Weights of a small transformer language model: 15 layers.
MLP neurons of a small language model. Each row is named by its layer, matrix (up: input weights) and neuron, and shows model dimensions 0-127. Each number is 128 + 24 x the weight over its row's rms, rounded and kept within 0 to 255. Numbers have three digits each.
A block is one neuron, or neurons of one layer that tend to fire together. Before each block is what it responds to, as a language model described it from the Wikipedia text at the highest values.

Section headings and captions. Closing == or === marks of Wikipedia section headings, and words in stray image captions just below headings, e.g. seen, View, memorial.
L11.up466:103167118113151128116132153154143121150171166146117150108119146141109152105099143154108110173132109149135114133148128137141105145121186119106138148123155138158124101161121139117101123133134112170157177129113167169131105203163141123138122114150157141135123157137137107168116174131167147135111158124125155145106104146161110132119145124109147137114161065149130133125102113121091090103126

Possessive apostrophe. Apostrophe right after a noun or name that begins a possessive 's, e.g. university's, club's, ship's; occasionally word-internal fragments or periods.
L7.up68:122125122114186119101123146149140077153102097142152124135131119101166109168146089124166154106060156148075094089077117143124166176120125119121110104165128118139096121127153122117135108129160119136169155174107132134146153095106126143137115121114144144142107118116135118163154137113116108144138096079106127098135151169121121190116103115141170108164127119138172099105172134154099090147143
L7.up203:142150091108098112151134122109121114171129181090127118139132121106107155161148161155108085130081116123093114116063104135153055185137159114097142144113158100118168132152114129144103135136135104100132112082128149148190139067136113099122137132112172129141159103178075115123102122114135112111114124101179111127131116096098112124102095114130174125155147083159114145115120093102100146115152
L7.up223:160125116137155081151128144122146154111142124080134161186153084153132114126142114122113076098121130103144149158115109127093108149096110093120126126108103139133131155087136111128136164161111126114091133175152150156179126095137117118137120152114158131107122130133119091108132116140135124129124117133113164118101120151145117136168135143143101120125127151113119122140140102096089177140109
L7.up343:134137120098161123178186099121095142103089122105108150149123116079104182132144123127143119137106180110088054145127150130109131147130148117124124117147141095170138105095158149126124166140160114130165117118069148119190110132105090134104114168115115143109131116127110148153120170121134109135152146120107134128104122084104116152103098160157129100130120133098123130144159135099061159114132

The in- token. The token in, both as the preposition (Honeymoon in Vegas, in rodents) and as a word-start piece (inspections, integral, instant, inning, inert).
L11.up749:131120126159138153143136121095153155140131134131135122118123134113069107144104124117117104154125153133120143090090132108130182145172144120141096145088155154186115129124112124136142106138153128143113107179135100121142160104139153127118117131180108140140119103132171142110117104135131115123174116115146146108177139148087096143116110127155117097118105126181132121155143075132132112116144

Word-final suffix pieces. Short final word pieces that complete a word split into subtokens, mostly plural -s (Charts, EPs, medals), also -er, -or, -ent, -ed (consent, conductor, structured).
L3.up67:130152136129108109103127105149086123111109098145151137138109127170118124155145155065156168104084161141104119103149131110153114153103151181134167106128107159143156152160133148122134143149126138166127116121096115115177149132136143132114166146147100161134129106158092156161147162113140129118143117112107131136085087095143086119129100113138163099064093103148111151100109168141112145100145
L3.up129:118106101152170131113129117126179122141095149090151124145104153117118125132153105139081111098121160147047142134148106138112125133113119146150135128142114104120115152159103109112125120119121124192144140144122143185177130101130117096167113108139127092149115098180146083160135124110151173101136152099138143130126104123121110157108145105111169122114140114145146180121122118207140131120159
L3.up158:107158138148126145076157118095160169156131142157157130093128113136114141100136154134110125128152109087110150139141102065120123098115124104138149161080120112146122152103169143128138098130119122149124120119124123159105142110140165095112118141141181119137127124128138093131129124110125134170168161139133139142134112133121141103123115131125088106129143110147161157116113129083150133130108
L3.up252:129095131142160127116107148106143103144119174139165187146127085090127111113139118123151114086135071099133135139134157142103141127092147134122153148100123123118150154120131066153141126150110126131122180122126113124150161187146115120119132129075117126143132149125113123147127160144121130105141123152117084109101122127094160152091120130124123116105102147164126143102124091088141109079139
L3.up276:110091143128130112085116165101115133119127108127107138133151156130099123102160104131157120119131129169053132169117103192130137126116125143099128129135157112127144148122136125149129141122106127101148171075125120128155133130130158105138101175127157123129120121114138113156148123093086134144113172074131072116128157129183109107127078131131124171102137093110151138102134124122158152129116
L3.up299:140132154124108137106128137125092151144074106172134149143162120158108151145163101112129145141125174141097140159085085117130134156147123114147162132168155155130171150115104140134102124126107148169159140125129074126091148141088157134099130145174149122152147111123143120132163148143129100118145110144158147119126114168137156140137086096124173105124168106124119147146128144171097119119114
L3.up356:142101110153101116102138171135133151121122113107161078106125105104112147142114163139131117134085137173143133117075153135101131121095138135127131125127127095142134161164137126141112125118163125078132103084136134149178135123154124089158146136110127132150155110116140131101125139172123094180097130142129115105148172114153115152123155134142098103098112129106151088100136144162096133151131
L3.up362:080135148116105117115085077162140102069138097164090101110121181132138122128138135087157107078112133141126152154156110137108150108134085155131133141142143096131147116131137157152102119110110137119143115116135104142108128089089145123148095111101111128148105157126126147131117128083128136095128152100128139150076137191129127118107107163108130132144175136104149170123104109129090132103110
L3.up465:151120151091157114122132135097118109107093147154133151123149134147111121106149114129139153104145162169102116095135071148151164117154165133098154126137077086151119113105125162128105138115127105088161145128135120114104158133143125138105102148115094136102111128121107095131145120143092114131120112146163125135144055178129147134133094099123170156142134100129149106080162142128139118111099
L3.up589:149110104085156119149143139153124136105149132146114113140134139110128119192108143146145139128092144155135112108149133093100153112123127144060118100092122119148131130161099120164105098093084097143121149101157094146161112113129162096113089133102087153127155106142087164153123139106148125117107122121170111131131146108146155121144132131174108121164133111081154100103131111095128154142105
L3.up699:122134118131093116095144121138106161115165104136126125145111089133134123130157094127186116126136082149094179139131171069154126074119115141118149096130132077111121138150135132128124144102113140118106124090152133109121146154143105153145076179145153123186108135091103152149105121114142138114137151138097142087144150142115135158120143127114119141147104142126125089149131119080117112112114
L3.up724:106104115100105128111142158136133063107111092121145079118112109082146172135128115162124142139168145138107120111117091126135106075106153115108103124087089138090130162103084147149132129173115176138078141129104150150088157113143078134144131128137095121142135144145106082138129143112110131186144077140109106098166142152126119129156114135102124134118134127158126159131105128117091151177139
L3.up743:118128136148143099102137156103095145127104124161148133110105137137116132146123116093165177114111125139133129126155103091120112060104139126101153116103162113129131123137169117181146148156096128131136124116081113138136142177099125075156147152128148085145126137119138159137159155103129102090099140127068162101144117139138129144128119147137138119082162110107145192102115153133146124154111
L3.up773:141117164118162117114157186105146166110103160146170144153097151145080112154116132146170156126141097119110114109126113145120113127129123140138108108125170118155131156155095120133104090095072151127132131143132182090133118125105087150128125146143094194126122120100145163145138144106151082131125169138100160123121112150089125148163110147097154106122147111123160132142100096162108132090168
L3.up780:145118145127150136096118121124132138179107130104124143088172114104093113158102156128128159140182157120131167118099126117110124138073125106090176140153139138098100129177105117137118114099090131116155142116136100094149139130151093114137097111107146097135129134155147102093137157081164120131116126138178113115164102124156143159110165153124139146167113113138129169146112134136094129089113
L3.up1009:157086133119103144158137128119111123158120120111103139070135135122110095114115111172146114092130124133127124156106116120118128081092126174115152149185169153119152141107135108165154113151115131146125125100117118138115168137105142124147104181130103055142142117142140128139134082092149139102150102147116126144141160105110083134138113187113159139122128104145113146165160109145105109110139

Apostrophe after names. Apostrophe tokens (straight or curly) directly after a word, mostly possessive 's in names and titles, e.g. King's, Presley's, O'Leary, he's.
L3.up78:124153133097127132122133156125075097128195121166096155149164074139138133127140119126133127117134137128100140154120124100121143110123121122131151091145117150141119151137143135122094127099122136096143120118119139139136100128134086124182127162113119090151125128143130169129115137146107219131130116076105138172178102121171161142091109114149112121110141139145142161128131102124100166142104
L3.up215:148080137149098119100093145105108162144134134157078163138150143133144158145127105133142145147071147103140068111088127080056110119104132125098114090120157146160104143107096141136119122108114104111105108101149101122105074117120084135159105133147122111156105151101134150126134138151118117094103181107117153139137121124113060143094079111164116106111134118114151139126177118130155144156116
L3.up233:150141106136148118132148132139123096138097139109130131167169147102113115093126079112186122114165120129070146113084104134111128165115122112097120121151151134138154143165090127103130129141146148126147177143133138152096132106158135104090141108112146138132094154159114112156109111135139123143157075108163102143172158078089095122124098160100148087115154114142091179112124151118109149154106
L3.up253:115091142145180090163125135134117144162101135143119146114155121149141147139129127178129087155098085193131144159166126168114106176124128136151164152148119106143121103105156097162118103094144126125123136094135167133153119095166156103109111153137149121113141099130132126142144137127102124152146091130168123117138096139107068120147121160126158120167137101147122151119150134106106123117093
L3.up273:110104128129114152158154133100100143147123153096135139165195101112112136132110127107161106118120110095092094121105123150120120099112118104107119104187153108169134100157114115143171139147136170140085099151099130147152110093103124122075176154067155093133115106151103132128120137091109112149109097121087181141159119125119114102134115127137167089127129117131145150164146116136125133107122
L3.up427:155104107119127099137185143130145127142178149105144138132104124099064119161167136166133145108153099103108128094114073126135119136114128140127114159156138109154094133132166101119137170146183081121143156111105131167087134160147145105144127115137117129121178141125153174133125117108157133094123105127150110105104132123129123135155171138124129087149166086153108178123162123104078114111081
L3.up581:105166115111117135136147119148101090151109097115136141126168100126137122099120127124134109118127120113121126136131146113073120131132134112127126112106157146138111139139133102108149107141153119102162144107150179209151121122158125122143142141154116148137132146121141146151087164116116125151151102069077148098126108118168148133112156143151099116130106125151097129088119117114110128137115
L3.up675:089147123111148131133104151154157133128124188118105143151122103149123142116143112154125103153135128147108120127134157098087160114143115104094112117156175131188145146105102140119101121156141124145135164138139130124135098117124141119073121136129147134116110117092113139145065125152114111105153135109125111139148115088129159143131185162148129128116144114133122118099123168146120069162144
L3.up746:158114074146157142142138126144099097122102164160123121132124093087127148158124129108117126135124155163087123102074126151108103143137155133101153152104144109188122107102149143139124116133143149134093124125127067147096143119095107127104109150114161123169091151137131118148113138111123171122120157104141121078113126109117087131104140119141176107122099092137138127113138150147090134112151
L3.up756:168166107140130176163072092105125145148150155099135136154098132091148108097129135144135067128099124135098164144118131083132107187120133172084151141160149140135117144157110174111154136138159136137110150094090136142120107118156110174162118147135143154149145117121134157106075141133156126093127098118131104136107136083118160131122133133146170116086122136130129096160159117108110159106085
L3.up758:136143136138103156146135126116111150158124129151171143185113109136133126146124115181126128137139148146090119144092126123111113150087102124079126145122121118147119147156129102097116116173134113105135160188104162113137135121137141111101148126107153151151112123203147145138139133121109107121143134124144117132143106146160155162150113137197150136119123155130132130164113143093140167157162
L3.up803:128103129140114132080150109149129175111149120151141123160141097146141133122126141182148132157098123115106151126090150122105130102150114161098114102071108082161140114104095171060091117135113130133108132115111128113134129141121180137121115149142125122130111117122156110136094162074143125131123077178126152140128145147140124099140096138123133159152124168152094154135183113110069089158158
L3.up824:126117109116115127137116120156153078118131122143129117150090109131182091125113116167129147117110140108127127131100120111091158148127116156103146138145138153152142167165093137093174140097136133100097133107095087080114107116064128102116120151117153149126151147155149101061113135145113118082127170113128128132124133154085113097098126184140148132102107106130136086140128131120112161133110
L3.up910:138076115107119130119146143113097147136119171146127098125160090117141143110134147134084128095127163101090120150146129114099150144178140103131115158175103110123114117095139112095138112144170100169084123118101079163143150146142179118129122175109209099112121138086113166142104140118117120129081134172116125098125117141092140131119133154133126142122146115146125114142141156091114083147144
L3.up916:141133113127162141137131156122129167116158157107142137207141113139157128112155085128191103122135158116092128121147122132132121097142154183089117136177149176098123138111129128128120137150121172122115141086077089122172090098105107119127140091117139125145063124103096126111121095117112125110082116106131129125155109113100110116116103139148121116140129151140131156098152116108113108156128
L3.up1012:151138121133128110089108111096121110101118132146130125150142110136141132116175143140166123152119148139110112087123174153111120163162156146106116144109121118153072109117106132145118093181158167158149090120121136142155137104127113130142102145156115112147119129114137131092124153153131095092138135124092159125104135141092110143139118158135130101145152144120133115141083136174155174151153

Linking prepositions after noun phrases. Prepositions, mostly of and in (also at, from), right after a noun phrase, introducing a place, date or owner: Clean Water Act of 1972, found in New York.
L7.up635:110125106165168132101092109176124097134129182167111139117095122145090123110107119129097161142081111137043129171142130113132147146107101130089111135120101154083130187138147149155101111118134107105145133153137153175106169101131146141106140124154090152079188130129138157118109110162136144110153090170109138150119131132101146179131134096140159154153144145121157150103091127098124111136119
L7.up765:116137092111107092139142113154114117127097151135173107127105111134096146102111162089090130137126097137139107173150134159136096129127135112175111148119188161081123122175124150138130152122107132164153110108145128139159127081154135099111098184159171117124075182143152114156119124149145127148168094112118132099158125149124125137117104156145135126159158128139106166098118133140109123133094
L7.up875:139117095127149136177095107142119134092105141154116151110116129172098131108084141105147145164125107121114119169122148148122101137122106106132126154113151142141092130134099120124075132115164096135132136173119158150130196107126133140071147173113131140144100127163124115146130127107124128124131125126160143123127142138094154101151128198078091126151140121113103115138158081126118139118084
L7.up952:124103103149151143140089147130134117122136128162127130114089108187105142108127180134127114108108156114135140155118139124155131103126107122136103124125147151122158120142143125149158167095144143146116098128105140161115163128132140096089164118132085117124123113150135117135138095106116139150098182131115111141131139148084082093133111140127148135125111127174105141147127130142146117125118

Closing heading and quote marks. Closing == or === (and ====) that end Wikipedia section titles such as History, Early life, Description, plus closing quotation marks after quoted phrases.
L3.up35:121107093094142111128078147089111129082134105140083142121132132153173136109138110130066105140105144136153146171128125141129103151167091129145094108128118115138095141100122140120076114120139084136133120145124130143124138119175141145136140135135103131149073092097101123180130116101144127147132111129132172101118126116121146149092156125145137158121150144120145138097146099136105102096121
L3.up98:126109140157119181125121139123162141106111098102107169151145140137113115112148125130112095144115140102140104179115167019096094111156144088140128151115111138155134131152126160142161127130131134104152118111152131119178116172144141094094111134146148125127148132151140180129133145143100133184092144140146131120118110146130127114137122168154120132122090106110106156134146102073176132173130
L3.up111:152087150128104148104176143129158149105103122111133123138146092122100110120132124180106119132154094124105130201116100080088091111111121132117117120130097087131144100134170172114192129127113151111145150150142167155155116130114130139108125098112084116132112128139108133157139116123088116165107122120135123141154129102145145120155062162136134108124127141103106135114144143119115130099086
L3.up168:157130111132151146133133133145129098087161131131114133133114087140124138089141054156118120120131158132119146111097133124134176113125128152118103118120128171171110068150136117127126089118125110098135132138132093122140136099119141180128129103115130130179134134131108104174152163139118105168119084115138105109138144095153128101088110113127099147141123086145146109161162090159134133144123
L3.up196:096128114148140147107128159110130103093139100190105134129184095124101055102115113131117127119113129113115144123135115138115120118175085128146145130137151101145164117108108153117122113131109122083121100118152133089143130142148132109112096101118103122145120182123081113165097102144122115074132143132132124129113129112095109111159132142118149106135096118080081159160112187158116129149103
L3.up307:094086102109181173134101109109158052111131121109135139118107119088106131142112108134103142149163207117157123109123090192154080102114131124098172166126123135114120150158118130131178119153113167114125145129135140106162090117120116127130101135147123113156103153128108122137134085172113102133120103140146132133164132110134127135127110178129141127118099117128153159164159107101151096130171
L3.up367:139121133140148097118145151095151103139158135160106147161141106186104127146092108132107100095140102140119124156134106084103136151135093171121072132127122147108110112150166151109152145197098121103145103145118144119096136158114074122118140128159093146140104117161112129126171139150124120156107148109127156108160141120122142128118096096061098122155174127119123145092165134141164118146090
L3.up383:127148089144201098113127124118096136083112114084147093146136106160114106136157057139162117112089147097146091121162110136118152111130116136099062157105078091176139080126109117130146124161135160114166135162143134102142126142107101123130104122160135141161146115087115136172125096127148126111100141109123123097128099115159163113111152110125100130092149134124098106124101098139126160113095
L3.up393:140100154117130142110156085137136169127071140109127152136140110151153106122133102142114091163149114143135134138103122124092126097120151125129103099160156118142140108142149165161165076136148106164141152151185096117141165120114147104088139080093111163147144157127141139187152093130127109130091104124134169094164122098113105129126105126088182131087148102153112142133145118112125095124099
L3.up430:100132110138138112089112152165104151154136121155115109100144045115132121136133136139133146178090127133075132140148114119128154114169132150142119088154165073115109093117158124130154147152135127153119149160135094150134134174096128149135110132140149112153190135150116140162173113118100128163134066094128148127129105147104126108137137176151129112120131122149142117138155189155141111114130
L3.up577:152097111145110153124143156132135123104124117127123126106131128123157129112086132127160080122109145110179144179123119097100113136133098171147117115130111132143183095138119124113142114125090143116167143111138121086128139158107122123130126194112124096136152126105143142153160138138112098171140179102078158114097091125084136099126086141120134166119144147168151169086115154108160107144166
L3.up676:118141186091129117123105113141135121152120151139076168155136092173107168145105125153115129120067162111106144099117167109107138111090100164094114143131084140135110107133083145118107149121131085149097129112114087125139104114123162107159135164141151144119143122152143153156171131160134135168160151133155128143165035146138117135108130167149106145085107141171127135105125144084125094120118
L3.up686:083118151125118095135116164134113103148114122104125121127121157146109105130110116142122122109115120142131114088112121127108109113088143169106130106118162106147096123191146149129147083145148177149101109102143125158114097144060163099093136121144104124118053132136122142159128111125141139137173132193143137140174175094137136145112081172054143148125149127144133113111172120124137139147114
L3.up728:147111156111171156139112105158159132067086137113116125139163150143107121114104130132102119162134134087124127148137097098109103116126134172171125066156111107172125133153101154126180128160126124088143157137128110106125075129126114103169137166109149139092127119138149136111140083163126087150120117138121111179114118136106124100128117121108183161136148119130153136094143128137139124133113
L3.up781:119150117137120183085170145095099141135118098138161120145161094101119121123121125062144116126132113119123132135109128116111109129133117115104182130098119107118153117128100107106119075141132144096115146157132166111121130177089112117131104141107126175089151158147120099125128100097120088148153088103135145138178165086143155114132138121171125137114148147163120141098146160107161145087094
L3.up934:129078148117152096117123171124134092097107133146091151127137107130102172135102109124131133149110159142183094136094127134096174127113132130128084158104190113121115136147137101157122118090151131159150107155156129146150160137140100137115125153126113132117136101169112129127160118137116118098142105122081105106136091139119152140143156122161078167138120147107117101106095123127133096126104

Plural count nouns. Plural noun endings (often the -s/-es piece) for countable units after numbers or quantifiers, e.g. five acts, three sets, eight episodes, works.
L7.up84:133119146102126147074094136152138101086119115106148125146118097144135106111133101167119111131109091105104155127147111167121169135095156125129112106161129085128115148168150107149132127157114133114139127154106138149127131145106139157123109136176114139128139108130114094166149105051109172098150139115181144096128125150143117126132168139162134174117170132102178133129126158105129097120113
L7.up369:094145152119107126122075128126136112117106143128145164155112098128099113114149120085113131148176149119094122155108112166104092128116131113138130145127146145155151142150137137136104118146118124106102129138106150146091130135138128107140143162159133111149096115117114113135161075152128102120146184119124130164101153138086149097140120110164133151108101090126138108100134160146142087141134
L7.up766:138137151086118089092117117114110110133117122147091102136114103096117118108133127160135133110126093108051103147124123143140142117123136106106158126110145088126164136148190140155124154168137112130090106114135160126122126086104136161118100151152086135153111116089126105157139086135119165102091131116128093116113158139091129145131142151131123153080123131090169173137169177160170117126129
L7.up866:129140143094155105120131117122139119112124127102123129157114143131090135106153133091120104122104128096104136125156150156084101115121139168141142069146133115165143127180123135148101125159149145161112110134093132125156135143098080141114114137150127129167098131158151136144127122136136128157142120128145142148139120120117128154205139152131091143099087107142166111127104162130165056133098

Location-introducing prepositions. Prepositions, mainly in and of, just before a place name or location, such as born in, northwest of, headquarters in; also the decimal point in coordinates.
L3.up25:116138108101164161093078141150145083104127165136107101124153145086091129107113157103156098136108143120141116149120158135106102178186101115075119128111134148140156135090165099187134157150141127105148126140148148107115174120153138101147120147120096123104121180144116111115104108150140102139149093148165133136150119103126105128106143163126132127160170127095144127117120162137148070092109
L3.up58:129128135114149127166159141142129120141139111160155135127153094141135138114087143124109121123124165120114147132105120141147108134111127101116089079096133162114108117093154135149129106125136146098111101168153094157080133149103148097140131098118116096144165128119115138131106118121111155152135129196129140148149094101155141137150150135101146090147121122180140160129152101105120121076076
L3.up107:134155123175136118088105126158147096121111190117143079105124106128096134126139162105128125096113110120106123141111135095104158135163177150114108093148131154091118158121158148143155125112146116086133087118142091151090165121128114109113151119145140123093132139126139132101122096104116092112158138100132138170169129143133116107074105159152145114137114123201124160136126135129109091130130
L3.up223:128159170139115160141129149118116095169096140115157147113130181125127149145146159157154137123137132153112139152134144129118151146112146173147108111155132097112206098161153129120150159101133128148151127112146078143167127127133106137108104140133149095135073150094170148109140116140119117125165120131154169137153135160106154088084158112116151099149132131130133075079099138130126170124114
L3.up245:130100145123103121156125133168134122102125152143095106122107139172099168104188099087074129093141151155073126115122107143110155159178132148176097119108145130144094108107128150100157132146143152131129144119114115135134167108143147086107121130133123171130097149112141109135097090085145135125159107117182127165121152142135148137165130166133112119177121125116133154143156123074083105167090
L3.up265:162154121097097127167102159134128121169109128126152127176174111140161084111185110102116122119130125128118141145129131104111144130149086172119117127094144141147133090120168121137142151114135114085145162159137161100119126122081116139107165107114133094132132160143156133146153094156127152121116146106101112105117123157143132136123143144155115137156124100112109146150086158148096122092120
L3.up414:112126140141182136133138140059107114099134119117102117177114142112144111113148109138117108152178103143089134103117145153109110110127181144148130145108154134099126145126117117108152169109142146178120124169095094140139143108130082164135159150128137105071108130115152155129122119110117154105183167099151080106095105152152121153079140135117129144137126115163137143146143104107164155101136
L3.up493:109175148144127158118114117119147131186144132126136169142157142113104110119123157084162150090076125145070165111132123155118133166168165153151161158110153108093139117134133134097110159128106106144188105101128116146098089163148126114112145137161106157129136128116129166149147103104139138110159148138098125124105119116115155152135168084114105092125135129134135129104104120128124072128118
L3.up510:131120104146153111148149124172155117135102141158136099156147110138099101102117095108137112157099134111101147125149130106117106169091109110171094139128099154095086111130100101189141129098129128128159142146156115155130174108129129146106078120152173133121162160112095118149137162104138162137144121134144134150132130119133117183128167172108116104159137099102131111093162102119116162138118
L3.up524:087152116087132133133113139074122143119142130116128126134151129117110149140184133129109133116117129130133121119160089116107148136128090151122160167126113109120153125097158159124161125103131108136126129129166133124122092111143104143100121115096115100114085116128129144089090157128139116116143140136147140143135133156135135130140111146171120106150130143144099136138094127130092125109124
L3.up584:113090163140149116133089139109139091122111184120121096134145101136111159106142136126159133135145110170137100140102133110101143153147117136131128150111132117114134171135145134160113142114134104141160109111195132123152143129078183121124171097116136146089157145087138115117106133125134150132169124115105116134127120131048134165110107110152127118107131152128140185111130129090116100117078
L3.up695:107159107118115131114132153085129140123125107169174180093096145106090127133108163114166180080152115118115127107171126109093128110143147142089123101124124127080105142149137110188125144094149127201124151089111105172086147128132141143098146138162175117097120149180123145127099107139116123124111123127100145116187140108128111146112166193106139126127127158137136148124124128119130115140162
L3.up716:128142096150120096125146108114105103081125141115124115146150154157126158113079120112132118125115169142134156131164106098113134141103096101099085145138153099101104159147147129104134149110113107090156143146094154141120173142076138179133109101130103112100108107151089114159126130075125179135139089124102134149174135100104125133128162161139172160172148123114132137106124116151123082112109
L3.up736:153086120122194170118166140115127103121138161113142162114133133157130113152059111083141105154096111108109102099104119086090145164122164115140103129061165136125122152133118151113106122146178134133112120124101154125156118115099168082108117083143115123113139146130168113130112103143134104119082124119153139120106114163138071132125122123141103133119084087142120124151117157110151137165143
L3.up850:130134100143116139115107181110145106163152124151115101126124108133122111142082138109105119078127136112105099106114160121123143153161123120097102123120156150140107115127106124180102124120109101122128128153133197129088106108111160128144107140112108121145145152149125111121105114161130117107172185128155134169160107205099136118109131123131152156144131126150142153079098149143095097098122
L3.up865:136142146136151155141138110130129128118147128152133120139118092147160125127150134086133123095142126113130096128127149130129121140122123114105126177072142105106144143130117140104096151129127167149163079148105108131148085133172118114105132115125144094149132129107116166141128155081111127153118131135130130071139122163094113104102133175095118137164135079184099128113132142109102133154133

Heading-closing equals signs. Closing = or === right after a title in Wikipedia headings, e.g. "= Sonny Ruberto =", "=== Northam ===", plus weak scattered tokens like "and" ending name lists.
L7.up342:130141115136135188152133168140171193098140161187147109130111175155130147132147121115140129133140134129117160126110168145167145127085110155125142110162118134138153123119149140164140103142145167104126120130137122157148158137122132141151126150140121097135136096131114134105134171138094140125169154141174158132129155131125123109129103150151094134059129099120140141076157156141099106110093
L7.up376:081154151163161138140097130156114153102092143107121118099183131087133135092132143119114100136174150135159155145101143083129100141132109134133141178074125134145153126150111128139092143079126159112149134129150085131122164114141133125107095128116108106122151123138156104155149129095100122160148125147137089081151147114116157136145113118165080134158134122137130112077076140110141123122122
L7.up655:145133133090138134135124158144132162127118102115126119160144087204114135142093166124102101178124135112087116143158113131142128119057113116106079138124159132131103144120138102092149166132162118078105103148125117160129118164108066170123150158144109123111097090129115095160106120150113112178145134183126141102135113096151149135133106157124129141165117136107111135134126147118130113111102
L7.up663:103123132122131169166089128133145124153086109169141126155106093109148125133131154152123064128117170127148130140138128136113124146155114116099112147147145142124132116148166107110148135112147103122141075170130128130124151131155138133148150134125115148123140116136122092080107144128112129081156180148114115156099115127140127106160134125147089101139149130086106140152125154119126163115127

Token before suffix s. Tokens followed by a suffix "s", mostly the possessive apostrophe after names or nouns (Barkley's, vessel's, Men's), also decade digits (1980s) and verb stems (produces, indicates).
L11.up717:135130098095104121171104086116114134134109172140135112154171115084136173157138142112122113125134147076134157124163118080115137152155156116114129109126128140129111091143086129160094165158177153135149158173089129112118140105113120142128135137102122136097089133122122137183166117129131123139136127116168127158162128123115132105097118135143140154146119122189133147100177155134115104124105

Plural noun endings. Plural noun endings and plural nouns naming a group of people or things, such as novels, contestants, members, seats, and also digits in scores and counts.
L11.up239:127123131081097122104093091094123133073110130121108153156107112139086139122145150115144116141147100101089110126110134210123102122160165138140130168141137070147150141163140138156126139142160132114105144106146163135114173126097133103127142157175145123146130156109141119168121107129114133138119122151121136126102139132106153142129126168116150185109124139125177160134141139142136179152121